Weights of a small GPT-style language model, trained from scratch on English Wikipedia: 131M parameters.
MLP neurons of a small language model. Each row is named by its layer, matrix (down: output weights) and neuron, and shows model dimensions 32-223. Each number is 500 + 40 x the weight over its row's rms, rounded and kept within 0 to 999. Numbers have three digits each.
A block is one neuron, or neurons of one layer that tend to fire together. After each block is what it responds to, as a language model described it from the Wikipedia text at the highest values.

L11.down331:494517578449505502505528546533459414513487505460485499537525535529496481515526502526496510465507540482513520489567546553460491469450434536488474480501568483511533445441516458548531505515592513466570506574439413521514471511551510509464493536484468478524472449550439439521546466521530562478463522440555491412454477545553496462474488534537456486471540467450406485483468497514451519541463481541473521464495446523512489491509460547455426497512529457454493507493528446535445470523494467535588465512473521498516502513494490516508498549482453523383477564523517515488424492520474459564
L11.down966:456533518499497456475558535530473428519480518528484511604489524556527511436544465517569514564410506543534465473542520470582525519506482539496546570473495578569474455463429506481511482518535521486547490497542479506446463492556554483488553530479479557546515519569508458446488506546538572537480530516523508545500474573588432431549439473467483478498421534464445518469519498495478542530527536532482490497451450510527552473523482498462523430404506460487513498528477543540532478561596478548479537416506463508508503569545470529540491492516398461529518574479574541454525468513455568464
L11.down1367:472433431500443407491467495564512458556485520476451496556551507539517524489519453494490525544406497425519453545516474461476542512513471539505509463452471454473482539506564407543534487439531493484448487518418485470414488489597537491536532575515505544521405426483600531513555528538486495509481481548505526424478465581552543441488569499481465532503504420495458495379536509527452511520476508545483538483459450534479514449482465500489441497437442517509477529522512545488568549550450483484488471488474476584552464528453498530523522517535412477508536483515447483479495530461456567464
L11.down2357:497494441457517499430543463531511425588509470534483525502555500564540522470535471525578472487446525413477480535498520485492497465477523537454529533553484487534514498571448553499474539529557459509507409541524449507478506503482479425483501567488560471543443428486564459547475463517458501482470522554512526548521464473559475529539486468458511526484480451438478492462481492477441542486517536487495568522481530544481511492489545502571514455434513539492507484560512466477462498463604521451444531436533509466583516610502530626538498472496497484540544527479468541458512556503478442457
The bare space token just before a digit, strongest for day numbers after month names (April 18), also quantities (nearly 2,000) and table cells.

L7.down909:496518482473418488562473488509623431498411514550512494585390501516490546519439422515514568439504505495490560492518473485492542507490461478495602461451467479496485455487482527541538552461461555480547485554529564518501559473508499495559525436526493507467487473495443550467497423480439460459488541439511457501492480450478493531492569556490451515502474526512530519536454520527474543558554506508454544552476435392551459603524517569490511461464559471532468466528505520488467447464528432486509551542502491482447514496494615499577450490521539512538508558549504484498487515444523488551
Mostly cell contents right after a pipe in wiki tables (numbers, percentages, blank cells), plus sentence-initial "It" referring back to the previous subject.

L2.down110:401448487508515490508452494431553494510501465519484498541454490534520545445495476491465501467531512496512520495468544489519483533438539387555578448537491525534457504510477493520572526514431552526469464482552435462530501542444486442476528529492447467526535454522503530407535535498473512493476489487480470542464509459509507511478462538491462434518538479489477536488505492485463530466473425515599544536537427463555520470479492517549472571548413439480514488458574570530492519475501550517562507413507449423547494489536499579499464526547480488513435539456456505436575465550541513494
L2.down197:480452599510537494461489499555524521507558537489481439488481485466473584536509447586519541443477500532503512455537430527533486518500520574462531523532493517460474537495451470544524493492539489435467516457453526547433496527492509526499493498497516548461504477565465442535529437467428487486479501482521505556519487460499511444555498600486469481514525470430527549491468528548484497524483485434509561594504528562452503599443515515544497499468534505468493487513486467468421512549536541425488493541412472516518483475394514418527474551582481487481440485451510560486524517434550491539
L2.down415:481485500587462429481470462538512541554494472468524550507451482574543491513512495468458519416519508536479533533501549493532508520493515554456476521586563505466516495438540504474556481462486469485413507500569558537466530444480454549529524588478482463486541462552543494478505507506541482429532481529447512506565548498455534471434438480561475478420522556533476478463478506564485539440490507543612489482490604495545470529510458480605503463483479497541467511510542532518523457461470577422469537489426537453505476537573509558534584414516458460499509476495571489497502550457489476453
L2.down605:493555505473506485518469468531453475565486585524466479505465540523457469457541538518430417589500522427492491448509487560448588473495472548453605463448427476561424467477522477411551436467539433478488525507471434524513529584504514469500499509426484526437533480462470512554507521566497461432510508545528471496447569556541493535497487502532498493540528475472497509493456450533457483486531520531496414478534531485453492467419561462524543535490519473451461575551476508520466541494451504530536462485541392524506461470522542519473520485504430541507451542495541490413435497532547536565
L2.down834:530502537487521514549413559507467447542495546515417496406516460472475499501548506501530513457528490438509486511559558469500492512478497496396547494484519499433470483497493506510433527495507455480554500514480475482528505480462500434542530459492466449528486521445459428537477548562445471470471427543503419492480454521516545497479495545437470535569464509458565471471485417432466581472526485488497437527551531531470511488542451480497480450548468511558450434564483502486538481521504490441485515527528444529517614466558526525479536542492487523554489417481514501502465509470515509575
L2.down1251:511429433541543476465473483435501475488562482439502459478491529513482491500542506510538543510467562520461509460473426528498474428492483571438485491502526568442474533564451484464484513513465433474456456472477481611523570478451462543505493545512476505482527502509501572497486468488508502554479498498422526477459555538442479482466515450601527471467475550521471472482511537531514485477495535584463502466528552485491589527504549498494512531490480534533473564460453462521576512516459506516513494520494481439569548504594514532512461464558450520497565522492486511473517509525494460478
L2.down1580:498427577570504437542438623547451520494475477562473500486498561476549525510517530454540503514475514441536551500527480587486527474493519493478496504481609496508472561496521483524515561462386503481515593435500514565529496489443482525580498492531585467519511487532491482394539501559529492504485485499488456499444525454499482524525496542465540532501506498443508500543486471521453516454476499512495488559511546468450497519510462447455516530536521489514517533515547488497504490553457547460548482428474444468435514455474488495508480459520477554540499474418535545491484490517492471430
L2.down1944:512460468549450543548517511475464507463519437528487548519578492519445542490531512448417570520429537413464527543459544476431461558451554467579510489427461540581463480504497500479577518448506514464543468483503468506522418582550499472485511434586516518496497509509511474488479532536451464508450499558538450529462495540493547504527526486558527484542526539509522552531452526506443490464478413490500552456503488506496520490542468433453465503537482509496414444531531495513530503498488502529560522473460491456470488444539502471488488470486497551449522506603487496534554510571525422433
L2.down1979:431545439515480539517576522450450504489485528497563492486417488445482482553498484416532514535471526548491476462556434559453517489498492444493515508525479508468507494478528490593513542534529536546476511470585590442520487504547565551482534503453531495424505486509445493592459503494418511474512528511456467421507481479542500556439500512435557440481461478566492529490369482481486541495488526469570440533530490454533539503472498487465507553511562542469482506498467561477534454573506503481542389492447435476541421458494434494520487503516492549453537457451499562577433533483569573576
L2.down2028:450517467489467489537545619468521493501492481525568588491500470513428535538477468536509509466424539524461492585527556518481552504579571496600521520516518513487390461468518478444490509473516544608463481512470494506448498521529467480549461495511435532518570468517509410439468564467547544529497509425507490503506460490538516444461391479505499502528481437538527581455505519568517439455471513507478535492489521490483498508465473525453473579600503448551537497446485546486529475506416408434447442526517559566441512535440507454525480502433470496464540462537452496518499609573511495483
L2.down2239:489514522566484469526432492497493508445537545540445499421498512498566511581506415502461511463472516472550510492454536587533491518503472549472543466562431463504543525474525511464432546501522459473519583491500485477500489453467490479500443487514469533484494577489569487533468494579523458529477442529530448481453437482529454518441543525444460527479452513467479535490451506489506479464487537527518512585519435529517555463528485470508512506507585539542534548456499583463526460609465484477464452482436463446475496450469470558506555473488497459463545504536473549468471426549505512467
L2.down2440:407472500550459561514452524479551521474481537468522488550487486470474467483581416496473478508477496424506517528561535526460506516455432524491487415602454458452501530522482513546445504492581574516507530514453388562530456576432503544520498524491536493528492535528446522514476541509588517531516450486456529499446507543484542504483542527465520486484491494442494529476534486471555441482498567557487487504538490559488445510559488540474534515586580532432572508500564515422476525495478510578549464456442515476527493462472449477525481503539537532554499478499511512520534399534562462523
L2.down2511:538531519493496480527474508440415407508467481570517525519602539504456474501528529507521481547468489482501522523466521551490539562511517505514402507559520475483576453515454514469486539441471552576523527531458501494464496542562458500475539508498486566561473481531406501426514506470541429475477419507461376488500556466485497504531537535542477531474530434436546466424508480455503526476455538470571437478520548479486484496474528449530473442585551515477573502468477527478475518519492583490563514458472478508491468425541480517487537522451432519496458441446500484446452473499469452449
L2.down2661:533553453528445457467533522481558464438501523521496497515497433488520523425512491516548510493476561406428550529494512505475505481444453475494504467513480530493518508482523528528386609577475453493429499491488442564479497537545540494488467516572492477436527530556477557466469489558548491505493518490548528447497575507513540555462436471494486525464569550528541519464515445499484523505472583467524531523517408537445566547437452534456522495558445520450482434484512486477538440535455523528466507510539551507446523411466476541497502530533460478473589484485525537419509497536552491503
L2.down2919:491505541495504565485535423495522474620476484533431488486461489543482503508432511494435494502468456530540475473527488471501517494489532537526522484477544492501497439489524474551553414531403568533450462566563459497447452414482466460500549544519533539531543492474526504539490481516514575539494519491589507492486455481481538506547542498497529523555514504473495583460519531569472442540590463533499523467519537522440542532536483513491531575523458443467508514491510470522540564501537499460454493575494434504467550543499547495498525503480477538518471472478472424539461478551496517508
L2.down3069:493533460447404518483426488469513519489513549480519529512548419545551547509524561502495523509498431436538517444440496438409502519443485509510492453467511504503489464526506512557516470512447505502513454476435445504580521502450484455463498463453524466447452460411461510519544497517481480474570489495567518556556470427532475436513484502402559557483544508510433538501532530530503516460546572475518465573560507490463477512510488388509455479509532475567528567456501492440514487508427528547500544500459491474495519448530512510529506490497477525503490573523500525426574537562493504479
Line-break tokens right after a sentence-final period that closes a Wikipedia paragraph, often before a section heading like ==Plot== or ==History==.

L2.down206:564405485464494601505463498521431489469499520484455475541419460509511492529480478453439596556540434569516564533522476505448502474498539522441479466455475572500531456494452589504486541550524544507504471388511494495515549430404455511543499524555530433479503515462525530447507500533556517472473480425486552470525502536501531429483458479422493532449484539598419472524501448440512553423433515534467596490421459458450487524565454406543446464397551423427412482576481478517488587520462575491519577524514467414463521498460512503462524489455581557527520525432559514570491537540516509478
L2.down327:483481493529510550539564532504429533507477434539476493508503503534505482447502466540466485567532509435511514449516436517458535520532567507468501460440485525507479496512476524568568502502541482457545445446522507495483540494518493524492558545535514549529493549543569534484426547536466473512556505582530527508530498482487519497570472487519487497542520503530524458573466511500538542466458456598433513547512480472558578533568430449485448602479506437535436445560530527557455513459464427503493519469540475498469523515413554462478479473472537480504467551500508531475423516494493522513
L2.down346:515496495544501469570522535534486499491547473441475427554490453429524497500535521492448528426491428479491414461536456499508480475474494509515527478539529468492577491519583484597506476478453562463517522512471557474499464418531473433464487446564514578550451515406452518501533581493494489525508496455468500564477489467497529506490498585543488436468502563493553506445508463575488443462453468474522465528512477503580486407569540500580503524487459527471509517514502566441495509459497445481526440553392472498447484530531547547517524519508535491495565509556490544510509544476456505529
L2.down365:557532506512497482493543455419559511534472510527500526475473513482466493501502449609551423457511498470516507554483571542527500503581453526447516563519495511438461447467411546512478517462465508466595532478526465499457506588499591579594459471506568518501477503496523424478519556536429510461550521484516482468583463435529534506529459494507578544539443509479551618494482517530517518551500482566449575486477466510560538453544502498477540430493464471464539433473570503458552530509535461476480449507521495547483411478452551483498581463471488509531449531522548497409464453474352414470
L2.down368:467534440477505514451558464503534512492527521487443536439440576457479503539512454484547548424424506493563515503418495474480475589454539415570510529440491492561530561528566571483544539481495544494558521509495499525510488415471540529499505576476491461506474505512505491464457442439504481437466450486516595520511496457505523503493509474498532509492516494456430479447427524554608600496418473441463446502555438485521513400416551461536489521513550497501499488460589488424520539491434543568531477505499379505452479487474525524506505528546468515560506488473528478462507473489442510505
L2.down540:522514482579473464567475529514481483539509515484538526506461509490512467545461531466508549519478510499571475463437564540461507568501478526506539399561497500512500454540556493536490437613521472485450555506472510472566457526460464479491527544576475487490450558545484501485495473568497510507499539565489460590485544469547519519581474453561557530511443443518458447497503494537494504533509526458445524506508467521499476573528535525488500478490508445500510496495435502516530474502533452511464517437505520510488430506496635514572482548464497534452475508521531438482427506489429502538
L2.down661:548556537444394532600550542505527500528508563464451518534524489476478556488566475539479502554534468526581420435500496514506506482490521417486412543452494480506530555523510480487539485509474471578470576508482453473508493488528520484555488408497515486571511452455544549428454422554504508586587531501544478506489443505518527504515492425508538545500533512527532553511480542471483552425499523493480522482475543541455561519454475517551478436535515539511472563478501501502508480543570520450490504462504419530479554519484513543456513476458431494464488478489544510491525547490475608512
L2.down1075:492455521511519488458550527476444501547502487528458485513502534484434477519487499489503508524513502518493479550465473557532572497451518498489442491525502446506528514509481490502566505491513583508505549532465532474503535541506397473518527541502537532554477457450491542433532577493516471589622410502541550518506516511460525556495563502459609454417494458501563549553506567455479502509423456475510489499544496485532505511506570447509418506511444477465536520564579493503472523518367488550574486516551523503486536519490498466411440528464468419466503448454532514530562505542503514521
L2.down1513:555472492409451477514433451541493532593533396471477507465483542589461457353478550481474572540540512502588522527464494456444516530501501502432483506417528527472544530565488513491475468436425577461474499432497517477551522520516437552531564520528505512548426559464541539430523479557453496500483493442499520496449489573554444556547472460436496543517560489556555519489473473493493476458477512520507530464460469507475534415511453506519485510458375462510540491526479431470545539401570509507492504473550516441473492532525532462462522458488444517534469444575522503435451489520545526481
L2.down2104:455505576543478526555515528481463520549479494489476562528456457421515493541492482534497463548463444410527552484513506452499425503512476530468489419507529486556542526438484492446443494494456567429509536520481509535496544421545591475532516497487459511506531510487454546524517514529455497500526516543508445567532520465500559534454489539463503509550508508507588563452456506504494525486476551405467511436558482502546519487534537490475555538560481453469524492490519502496509448481473516502488447502563461520547408466480501477570465530518505518564502475458529474514456517436489496497
L2.down2209:524543515533459510458495484562524466566551488440406463508535464510517470413478441574544607409552525495490468499541538494485446562450505454454520443520470539484488420483528526531546550509562528543505479555487522514503490510514430419587541496446548492559462454537511481494564478515513542456565434467497473529418510514488571427462462563458514535493463464516486472419573456483562558485402536512500474423527510543504518468437513508520517522492446457487458507499567444504400478437557545552426493506422505457475427542505440499441479500477552459374564524536504514541551510535595520529
L2.down2320:450516466547442487491512503466506540501469554518431495544439464540511491527536519429546551573533534486512491490480467461552553517489549520460501469516415447530476465502469511523475490507423571505474526572425553526503599441525418456467547471515506510463420532522503528527494510486507479439571495460479517499513533454546491446503506467513454550529521492476518570491549528480484483522527441529453498422561494582496496550488470507444483468485477467454430574559626541536503505458486516514527482501431483445553510564521565444451530503571482516474533539518545548530545487499466495517
L2.down2468:548476470528452480502429475507504500536498471496385517498570481553447431567487502465473532578502518506480497479504587481561551518462509491538528557463489561556472469472486543494513521501569529506489506564467466596489585515466444538513550552435506485522476472588512505526572525534548484506468501534511563455517514571534491476517453493516473464476474513523491473462528519498479390489505497523469462501414510512543418512467558526410445591540537454514510502506530571491561482499504538479550453448555468526460437482460490495486486557518501524468436525536492447510513500525527498484
L2.down2670:591585550497493568486512484471531430537488503472503533518511508445483545576441506515453552399499484571483460504565404596530571482460492463485475514554543528509512540545520514498527505500480506456542458518534527593480513464418461545526569496469533516501452552450490488505500491472517552467455462568514481576501485487581480497517560464496465497500500513503574466444433557546472455542591574520570478561514451496582535493477496459449547548501494493476485446485531510460538528535498475554535538524549409520524438437481499521484438495541546574517513551515525600511500476494408526484
L2.down2755:514513522574524498537574533480501445507496465481447534550519505520483498488482467525440492541427439529528438505487463501492532489513536511495460490560490524505514511481502502492482487472521542446505529492509361464462546503507496602455492562458420508504516487446500487484497528541445517483531557494508556494502470515567481479609523524505533488532498501460483497465507468487511558525426442503473573522510496541504505542480454470428531488501424474402530487559532469407512582551536542475549510487519491497510502330429526463516441566528502545433465510500500494467523506529539541483
L2.down2847:478492570532530448466544472543571473477457540518516422528550532520575478485592417488497502496479546499538542471448486482504423470483467460480500542477470451523424484490499466538471512477546498530522509482534532519459561484514484466508577502484529549502510520528474509573491432534465456507541525504540482488461492501544496469537528518484502441403473490547555525461462566481491509493490486517503561498492429476567503525565528472513472475578548517477504460512482485561489452509450496442423464543493549531534494483478469462502487496468602555481462466518418477504500547453458403526
Blank or space tokens just after a pipe in wiki tables, sitting before a numeric value, e.g. Total votes | | 210,…, Registered voters | 2,81….

L2.down84:474477568472497509441494485419526428431516549506463458474535562501503493498520506482462503519551533534445491509490462498497568489478496444491509525455528559550478503552439520503500586470536481489501553414483520488527502588529542513540466500484509523416439556542459534532455556521526444428486426479513533504621485413497490549479495543522514489447421453456503538594409550428526486554527467449531465499511493485545552444522524464523465507509485521481483500471569501550558480510440514536490454480528537541526414542578481565465458430543463453496498513428460523495502515461485514451
L2.down106:493546515539487539513482526499525437520533453443501495455532510543480474511460543487477484423561489486500528456492497538493395556484451489548505527528489464458483494516519461463433423446533504539425502521543510525517364431539498524506525516469428515500456603465521436551473496467568565479483491506458446510553537548476481430551498490489455430502481400533553449464606458531512510401496438449466499543493519442520505507481469502554535499503438495465501538430490527510487437566566456483490528439478536504546558464566572475489488451445417553518443502470449529458491480532436501456
L2.down451:529496477527473523447519561533518420511530547493422473551496510493488492510464429481457510473565503512473496480557517589498466484497436509464418554570512419484491579459511512571531498507548539543556528443445571451502513491566482418437460509471504520557469467490520526576549473395508497545487496514512489512499531451507583424498578495505479555457545459401532515485508503446504480591427438473491504482557479467521425485551503527536520541470552451486470495443481551523457553491492494470479442534456507521443535458500460548528528568485538510464469522489471406457471561581452484519
L2.down658:453430562501497570458535461434482556526524534441477538453455526479403450478456485534539467494517525480463480505533538483452483516484533548470549483501453451499510461489455520571506538507470489540454554528494547546481521495498477391547559568507494524555459524542491524481555527497510503492546464480434423515553481569516393535502513590535496506521550430475452531466477477501477464477533480496459504529566480392484483605529470514543469483552553444492587514544429517500550641529482539558484486535493481544506460479529484499529462566513502472441460571481461453473512514500405471488
L2.down822:466468482499460474513438474574471521503522489483485515544456488455571496535562476474499461521561501529437486533521515508477456471477507534503450511464511475500476530481442493493491527469506478461473493475478444516536483502518528539524532453505521443540490518522478495534457557531583448458477448490553454537507468551486521572517578482449511464496522489502523450533415533457513403571523536529489573506447422536537448493454429505545480528551551480498511597415482497500525549536486478527478482504557521558507492488501522516474495481514427408496564492479517427462509600483458539490
L2.down1121:513554563460513503497407497464544489494526572507505450487547502556494514440523482503413525521462475530524446497449528496485468546523458463520465468545503483479526435567525569442463525553532521475510555450480545492479460457443463492464563440485448471483533503441508526523458427512567428429535423521471501524460467513463505485558579506459508469523536551442453545537516390536527509535531469484488595416520470575495439478512461524563457586536498428490483492510517519603515502533484515483496461548480493454520433513493528537475482528507511540477447541527479427561521491518449537478
L2.down1163:504539454437455440539488470480437465462530481543525515510490472547485517503464422513656458548492528520590501482479509463398531491435411461559495504441450502497473424552464471589497468469485520498490566485532484476516496565569522547581504473500510552499463490446510483496443477523568546473530495524562491561597520522482472516467553438512488565495486473552463464462494483505534463506544548512489529476443530487456480566556586413533470444466538509468506538525475517478516539512525533483445551464485497520554497502504540516482529532483480427509541516503553524511513462455480504451
L2.down1211:513523550489499499495530498535532484432439544545486432525447568403468489542533517520463521495446504511484478479492540454492500470580521441465549507501480469484417481485564501481551500455425550568511508473541583487538540508552515500510499518512521570498450472397447463492582499520496479499449505512477457503553478526484517537516464501511566570538535494487481488518520617511592511502500520551496458466496539520555601556434543483542546517505515488496529553519465530424505527470522514471454524466506504416403516493532512495493481486481463481429563516501522539545529531477399502578
L2.down1492:510540488616536529533518505457513464466421534443518525368476555529487519501489497556521500474440513513456459567530526448407501428480485505522480495541452447518470453569526429554411522459541497419517518552537494469474477483422504490510536564488498446540475493530517502520506449498487507524516512515534407530467477438556536467505481445535453429493481525460482523439497554426508530479484490527415533488538470548490490520517524448541446497550446481465538436501532500571474470520481481465451454510525472496517509500471496493553465452506498483414542501480483451528505553532570489437
L2.down1692:470423496583536468522458532479507505541525529453482538557448453530448519562545470453486438550497533510460491487477531539484532582449483499533508568507510460478454541538570470495442449475499518486414493461505430493525459531465499509598518560504483489542519475508542430486465482574609487478529511555456425509538432513463522498460531564524418494513458480494468498428530506607471586519451453478513573524418496509575529457406524537518576466519524480531461527511506497532581488508500450473485558515481463536502481521482500463537534560497459489541487476529498543425493470528437523474
L2.down1830:600544482483483482567466446542543409541454546483461459534561502471511415474433539494550475484530503508481451464507424566531459473527448476587513521519511392515413510515493504497495535458484500508516492509555524432459498490441504448485513565505447538510528533516547509494467444531563508489511489560511509548469509468436536461495521524484492496480583496519519487448517523441577521508504507521448520476494444431555468442416546400501489566449516425421593431440614552589481523504496531473481468480504481535464452441519459521491490438479512427501500463542530454446506490544471598524
L2.down2060:532472579598477517422486513567440465574478524517510437484529573478479487495515542532487485455491551498413534443528509562532433514477477442537532511552482555518522584520506486493496437495446470583453514398544518493520521424553432503580526425486516469517535437449472514511511489503530542443496473420434427497499521554458536527527535513430467461455472460556508553512526461472474516449477475510530408459513506468524544446441509501521609569442488450497582495542520483513409495452508460514527564515491442473432558465564549455487455557526495509509447490456489436460499519447513499404
L2.down2148:536550573540460550548496546493517518519548567493429490462437438551460459527476459521532511471499507515557512542562455457501475508522412437564499490552564487526496545452538470442531507471455507470465530473454533498483529468467544403519550542543411477507468535517485459507487494466514461469491487542467507571520486626503488493513467500518445550465471459547538530497485502537486492505457481496455504532553472558529549555568551515533539515524559524446469497465425526548522546529449463476519488485495463544428495475426458481461479557452467543516544469408480540506544497472526494506
L2.down2432:538478527439460595543459507406513490482498595466496502407596570484540514544442502480502532523510524533533509518477552494471541478492501522487521491515481502461521484489543577549481491483478530403537517491519470532509496495531520474499538503553498518501452550507540513531564475497548391460489428505482428463504409424465506471520523617571462500509536529466461419498440493520531475504481454486516523506584485494486427488598471524404417494517497553418542502393504471549570486452476513465533405474456550435506513490515485428479506509436467479459407445526544534548458553462473477509
L2.down2560:501435538507500503473468596505493538527511516455512512530503514558450542484471539509515539532491541542423460436477526532479483510538426510510597439428523442491557527538538475511503463499535541546505487507460556514515521469511497423470514463449441478502522455587468504473485489550542541472473471505419376539487525480484484478426464557486552540492462502500538507540510552486482484471462450445458443530503551471510536504503424508504643555483492405477432523488539568467443501463516557533507492398572520456483521528509501528540544495495557457503512491550519580491559479516494572498
L2.down2928:523561518493449491453499570508563471465482476514463491525484546562568456530516542483528499535582555503504508545468463494557472583504525496483478445541516477489499492449563488474440487539504525498540475548468536454490525480443604421481549432502548487538504518487452526454501472441525457537523433530501520509490581471469482521582533511516494475551549455553522475531499496558468456475533472461462589494576481504432459472529488353479549453515522453533546544441513445597524504489528571506497517511540436531505483479511548515490431482509479492435556489480520487521500537534567539508
Punctuation and separators inside infoboxes, tables and coordinate lines, such as table pipes starting a row, list-item hyphens, and the slash or space in coordinates.

L11.down425:506485525503459487443444488447557559580456443508562500464512574517542494523516476515508464520452494431536488527473515531507491483525486533505530532506485453511592499498544508442548539479488473520532551494502457427494545462491433624514493546493500485498566518473427493513505456531481492518492506501498504524467508482518531440522454567452540566539523513523562428513513588512501473505500500538546587523482487544508540451453521539565499497499544473535499548480450508506567535500493506558483513538510495495500543506515499535549496493514493517505486458536539457445514538498507491526
L11.down1023:468503437487447521492506560573558481555516534551475534564520542563520480521466431588467538540492438550463471465500497496464495514490495453549471514526512513466506500497481497527494530514459507457542524528491404437475496415482476488467449505507550510456458528516427455458520486529499491408516535433474586541523526537510493511439472484472493513549452533603550532488525497508509492523482527529482480515516463505513510538517498552511504536483491520487556540553505517517545435525455524474526525526487516529485484511479493524506494504477516494517493450457511527540496460527444530528
L11.down2637:477500508441461503527470493516578499461463430523540505440452519471526377426550506494465468436518510553564504468437521493454542587457511526555509477533410497460504431412482534526495548473463524502466480551521511529559460532519456514510514484571464483491491436535525510506454508478546519533529513476542515527497556532457435516528522494483467480457520482515550531476507576520442477437508533511488519527486485472534476501515521539484497473478414497478518476508510513455487528531526483507525527490446534469546552516501503468504529431480490532473483538495491573548522456515549469448
L11.down2696:500550532527512500528539478535523545457522521538551487471433502412483575518495488508538507504491517544503518539469522467500509472465477532577423537536536470453503515450463493446465528511496493464537456497546494452483491543537421475430536517552542530515487550468541501510484498475521482519486614504504509493480556498459529480518501469520466544466514550487474473543638479480488450518505503522511429537419521511456521490451524577483447489489574515470495452576485448483557528460508500472504533435527525542497579472489519491476523495508481473418491516472546458519477538482528479518
Line breaks ending a paragraph (usually right after a final period), closing == of section headings, and leading | of new table rows.

L7.down1372:543537521422485504577528456487481469460507501478478476507516464516484486521517487503558499485496489488580442470490489541489481424503484550475489459471494435518513464499520563483454485465469484467552595524464483449480486554491553598467471511492471507567447482482457520498504535502488474438439505504505521534460529396517533510525493505425424500475536495460513509466472552497555544471479497471396539517494457524410485493510488487481507545545440508504501512432481477451516482512452453490532523516474469463437480505512487528489499485553522556438497495485459463435475515509460465499
Line breaks right after a paragraph's closing sentence, plus second digits of years after "in" (1'9'08, 2'0'00), list numbers, and table cells.

L7.down287:518480500484557523486500513441505513449492548480493585509527440539515467475564476558423541522450531488501437497473470463485463523524488502549421519539462414485498516545470443550501461480479482591483459472442499361477675536496496502505523444544540544497450498415568533480491520506599445508452437520536460454448471474493523475484423441458518492420588598478563527462462506528545515502506477466543477521516511513471569495465506551475543512497492459466465470485532469511523501511493540529531493486526512445538487592541529509491497506511500468560547462583503547551507566463586533516
Manner or degree adverbs and adverb endings describing how something was done, mostly in passive constructions (was completely renovated, virtually destroyed, tightly packed); weaker on word fragments and infobox or table labels.